Weights of a small GPT-style language model, trained from scratch on English Wikipedia: 9 layers, a variant of Muon for these matrices.
MLP neurons of a small language model. Each row is named by its layer, matrix (up: input weights) and neuron, and shows model dimensions 309-404. Each number is 128 + 24 x the weight over its row's rms, rounded and kept within 0 to 255. Numbers have three digits each.
A block is one neuron, or neurons of one layer that tend to fire together. Before each block is what it responds to, as a language model described it from the Wikipedia text at the highest values.

Description: Digits in date ranges
L6.up109:126116132107128111136131149124124124209091095101156149152118140108152131143100132127115118114138078123080182094115133155081107132132092082142143071147089095126154101141133097136118102121187154123188123147145175121114136103171179158182116157117126123133131149153111091091126145147119115129
L6.up318:138113121116118137119122156115165108136119150116133117136141108098161139102126128137181072130188136121099137165066165106111105140087129129162132164122150156125139106088119108135150139145093099123096129118136118153127098128091120164093105128132119125091102124159156133105123091125105161119
L6.up508:180115153086140128090068117130124154104155112115139114116109132146125143160163113103171139151133151140163126085143165058128126132156103085123148089150109120154160157106125109118122134104116136175159134104167119149135156145123105137147133136128138139137150112131143109121144152153145126096
L6.up628:106102109166129154127148106115096121133125121129135118132122122094122153151128097137146109135133126131095127124125133110088086147157104113126141145100137144137098109110137129130122206122132132117088120091109201118094149155082118112135124145138156135149132158186118121134130117111128160136
L6.up656:125117150112149131082089134115124088123118144132062134134104157135137116073154096122144117153130137102103153155128199138137112112116099105149153137145132129160174135101088157135151140144132153137145115149137124123111136110114100131112111122160144134111141096130148169127176102138133129151
L6.up1350:154132142101122128123090127159130145106160137122095095122142128165119065123095128105115132092097158094135114141158130141153130112067160151071158146135173155136123111141149107092133068124103158150123137074138113098113159111128139099119114102120082153125141127163120139150135140137115112113
L6.up1527:137135154133135135136153121114117138093116096117083101145128180166110102136136122092166123123124137137113102136182144143141117137111138137120138159141100138085112158132163123087157150098131120176155111133137104116174154173106089124112086110100135134111112117156130174120171155134138122150
L6.up2145:145124128119131162132122108119107106171143121128133110113115121127126091120187120133108128143139115121102130094170160121172087148090131135125187122091095137127142142132087181124093117077130131111136126138134111100086121114134125085108103120103087180151145108163162133144174087156113111150

Description: Blank-line paragraph break
L5.up48:144090109131114140123134097128094146111134105084104154135110168126153089102109127165100102135092115148144100122140112105153138100150120087117132137181125134082164129130133147114126081148120128119121122141138106141140087107132129158100141171148128128136151160179110172146134126158112086090
L5.up527:103122127121172143117115142118132159123126088143101125151160107164116149117177133132090127112126124180148150093135103136148133055136127147126111115153140104104106140088159113110124105141162106136121126124127086153128120123139119145156098125104107145080113131133137138163129139089145096102

Description: Surname first token
L5.up1843:143142161133096138118097111093116131115088161067104137175124138174183171160080114133129130157124102067175136137116122093148103153137127081122121121140096129108143157138169137158108138140087155190131129139127170167112100090115111118167134133112131130114098137168115151079105156111084115164
L5.up1905:145106140159098123073086180125092123145112178101120111136115118122136160166128097131132157160131110107118149079136166156121101155158093114104159120155116128136154125123137115150127099119105161185135113154163183131111149064128150100153110127153117143119102153126122116102101177070126118129

Description: Name starts and paragraph breaks
L6.up874:092123139125160168166125113107112135131117154106123147152124135151146153137107097112137152159151124093146148133111135141149170131140163165115081127139109119136156122099144130183116140170144099124087135086148095164179100106164098122131127181152128120148140145088150159109176137154096121094
L6.up892:135104118106081101091117129116068104143111165121101091120153119145135153116146156103140103142108129116093148131141184112180132091109105164130129125090087124128142105060103119157096179116117082167105157155140093137121150120114158178138121133126097142125168131110114141086149128145118131139
L6.up991:124137139078126128165127137115098097133146170144146063154125089095162157136150172152103112136083065102111176124133114121126166138132114122143089125126149162118102140095138098097111117156100125080116145104116129161124139106139136175144116120088103134129085152133125126108155161149120124159
L6.up1635:130169096102133122136125171156148115139123132132133115132114157120148170108078103100149091097141120127171148118111155130085131113137111145103104126156131113154083136185131114101129070109077098135140124150119146108143161133134114093125170153109129115113093143139164128132151127109128134115
L6.up2216:100139118157156158115105097126133112146118107113109149151183153097169110119135146141119114140122102089125134150121122124170137057123136131107155107125145122137164142136133140111083147172159134139137107138143130129148127126121171136124115170131169132121121160093139125141149126185174124156
L6.up2263:157151117128166144121123147125048173155134126126138186150112143141129136109130109129097112161132136127103174167121150084159123131086127160080124130160132127055132140142115160140175132112156145106170142132107136133136110110203146125116142127128131145126112152126146115123142149145151115167
L6.up2337:154138155109160127115076124137104105154164108105118107119132150173150177167161134105092175106126068119084163119145171088163090169109115126094119118149163136139099121128118075150121117109160102132137113077176162141148140137174154140136125124129087130131146084110101111136119121111130162081
L6.up2522:107142124112119128131095137115142154146103139110099068124128117180147078144144139147141102106181105118132166087140148124115138154114102121095147131113125136134138177120165105175086131104127127089135139119115126144174084108122126162185179122157141140103129151144134158140137100129147083196

Description: Space before numbers
L6.up34:132147118094113134120130175077133114140132083122100123129149162187133125146129153117157130078110115153139138145126141158178125108117169141139143136116104143090081170107130122093122162154155132186123114137131156128086121161127117114164146080111149134122116114134119142145121193103121156094
L6.up368:161110121123107133136160134113119104173170099139095139102147105135116129131176118078133083124179140121123137123140127134139136113133074137163116124110126157144122119094107106157140111094101176102153161128154119112131142097133140149096116109179099102137150141080151186151134167135115126111
L6.up483:149120111129127193147147117135157121134146103144118136105077121134180117153114173126134149121155115115124100106105117136120108166151149085101104145120163124137112126125110141091123164121133099102128151135114157110111135098140132126140138133110177147088109122131187124153084184110124082137
L6.up614:106118091104126121131121182099101106138124141162140133175169139135107124101160154141089114122157163127123159107139120069153129149117141136105122133107152147121113156123110146123093115128099143138132150152092145107121113102116114108103088124131163092099142163119127112156105110127117112128
L6.up768:137126081134079115126140090112145164131094168181183138130124138131114126115112124079158157136149129187116139097139157139183131127146139133127095062130159131121095131107112123136122136117125133131120146145138144092130193110099086142142140124165094111122108162127142109171134129169154123102
L6.up1975:129084102133122151130120133154141123154154130159103110154113125148153128073133136142178122139174106155123125141123142096122118124098128144139133140127147160185113123106128115117167151128124164171132153113136112163126146103167061127105137127109119095120133178107114113132129107121134163102
L6.up2084:195116104116155092144112110105091134162139152183136156105148139120141129091122092088109114131127134137120175113145104087126150150136111114099164137145119158140131108091142145140156140141128141148172149102127141153160126138140144123122128153112083150135133122126132161151123132135149125107
L6.up2361:116101121120090141132133093164102174121128083156091106138158148122132118145114160095125123124084113116144125103100148135139156121156133153098074114135107121140133150104140090133138145143119090162138135130118143121117107121124123131147141110141145143065103134181125070166131121093113101114

Description: Paragraph-break newlines
L2.up82:095145101166144129107146106135143145155140151128123180148172126123144134100129108079111141103113123130152146134162133106117210144120134146141144083126174085123161093104162120095123116138156088111109110116145140127109111093121133155094127145145148125075146113172101146167133124111161142152
L2.up755:131117158130147120103155119125133082122094145095109110143136159134140145098086122089144120157114125120120166175146141144145142103134114125127143065142114136091111084129122116124153085146099095137159150139147119125140140116121125101135116151102171125103119091123133119082100161113171120122
L2.up1538:131121126091112141143141144120132118139077083122122116121101077088115092135118173156140122161185135153093151145119156158150093141096135135149128101108143166151151146105166143112150167131144114136153149118148130169128123108185122104108105108138157133168150153105143108101122126139151097128
L2.up2129:114133074106113103083129124122115129166094118100116116112112097161099138093155119149149110150155090174121151168132132119114162124084142143139130059128122129093120157113133108148128167149117132100185104100175119157128147137093137120152095116128165143146164128122132121127161155096163132164

Description: Space before numbers
L2.up1000:151181116112135061150146132115103195113140148069097114132135111201154152184134106137140140116133149107117142142129104116104168184139134068126092118097129084155143103125101138100102170110132143116157100145158154148097119108192101142138133111106125101144160069142117132122133117138144117120
L2.up1310:142109102108138165144145144078135150104129109142134089153142114154115104161141096130106149157140136156119142132142120123142145112137065114124141133112140081138146103117118133180121184122111120104186138112181148136148137140117120162149109097126123143088127128107124129133170105150159115092
L2.up1649:121112136157140087106120102108105142156117149103105131092126123097137136126111121159089140134144122130151154118115131133119135136101147129116136098155102156153082122138133115157115112103106119135109095171162144084104142112123126081118127138119128128122096112134092133133135139191127165100
L2.up2292:125125136110117096189108105103154126168130120104093139130134116146124118174110115109169147147146115165084180105146113112151135161152130113148103122146152143173080085134119140113138128137157131145175196105172155160148113125137133134082134094099100114144144127133140141080104127133122110120

Description: Dates inside time spans
L5.up2060:148096131099126126136079102151123108109123091152129150132128135136119111108180133140150130099115139100123107108125132121111118130117095100090155082103155138095145136106101120164125161165151119116141092111173095136146101130139093125104147134128152179150146154128151146133117075150108112145
L5.up2494:182119142098097102081102103132105119148152137189119121127118117124130151155158116146139116090137121149143139126161107128128112117159129126140144124160124160117119130140135137127102111070164111135161102129102131132117136125117109134149110124095119140173129109123130108158137133104172142102

Description: Single digit tokens in numbers
L2.up709:104150084115136112099131118089128180164105133157116128148144087153116152122117107183154121144150084125107155151114140166141098093136137121126114161124141133109140170109159111166127115128143125133158118126187105151147136147113112123094160119120161150165069132119154110112123149156107121064
L2.up1673:120158119129100066080102123140112135128104088110152128118136090142157103142144126148099105118120110149132134126096156121091072171087167170150111115106132148105144126129127095119125133142144174134133091162131085123149102109127148120143116125121155143155097117114112120134162158134109116113
L2.up1768:073112129169111119117110110115142149166122137110171081144145105202157121150160158097125145126095108152138154127142116160148114128144122163136152097154124142109158135104172126133140131147149150141097122162112118147110082129103136130071124142136105088126070188120118118114156133141105074146
L2.up2107:120122130097117140110147149120110122152109172130092128118132120104103136180122117153123110148174097110113137080105123110139110140114098134114161086127116085121145120136123136103206153132135138161117091111134130148116154170131101143138160129130141172181069099160082143107172144124115135093

Description: List-item separators
L2.up487:111165131104124116146108083138162137131139131126123125110096113109112141110114153118078180150142126127120136151120164111152145106144149110115097156138150088127103087150103171129081113128124115119142144152114141152130128106125115111115093155134114129154122078105146104112166094108135130144
L2.up666:089135142157124178148133114141110128160125149135102137126083095137109158148123146150124058120124116129125125112112099123104140149134136125159084149125112116080150100129160146091138139148136105137081100136180140111145129110136094100111149144117099126117146122077123140160097113166113130132
L2.up977:086130157109143114096092116096190094126131101114135118119111088104171175084131131153104120149136085118111131152104115173178171148122117109132136144114093137153097079143131167142107113149149152124079102127139149154134117145083130142135115124091132114076127142103075169136132089094132120111
L2.up2464:141123130153124139071099111183170142130125112114163111113050143114140142151112152145139164144138150118126132127130130122154116111112113140123123129122121098155122104132128153089125153130111145137110125157139142170146113118129118134141070098125105123110140110145174115153118109109113106142

Description: Space before numbers
L5.up1060:145116119119113143093107080122100131142064129099125092109109105157091107092163120124160100157091122165122182135115189136135102157156128140126125136128149102137117103133150130132117153150109123140123068090151123143113211121140122124110123148126163069156147107095158148160148118137164072132
L5.up2276:142118138112054094129138094112164137125146145128129144140131131158153152085137143128101109149146140110125159112122137108147141157100148148123094107105155142175147124065093093153195162159142147147139168099145111153066158163128116118080125107105159131140197134135151133152131120121140113093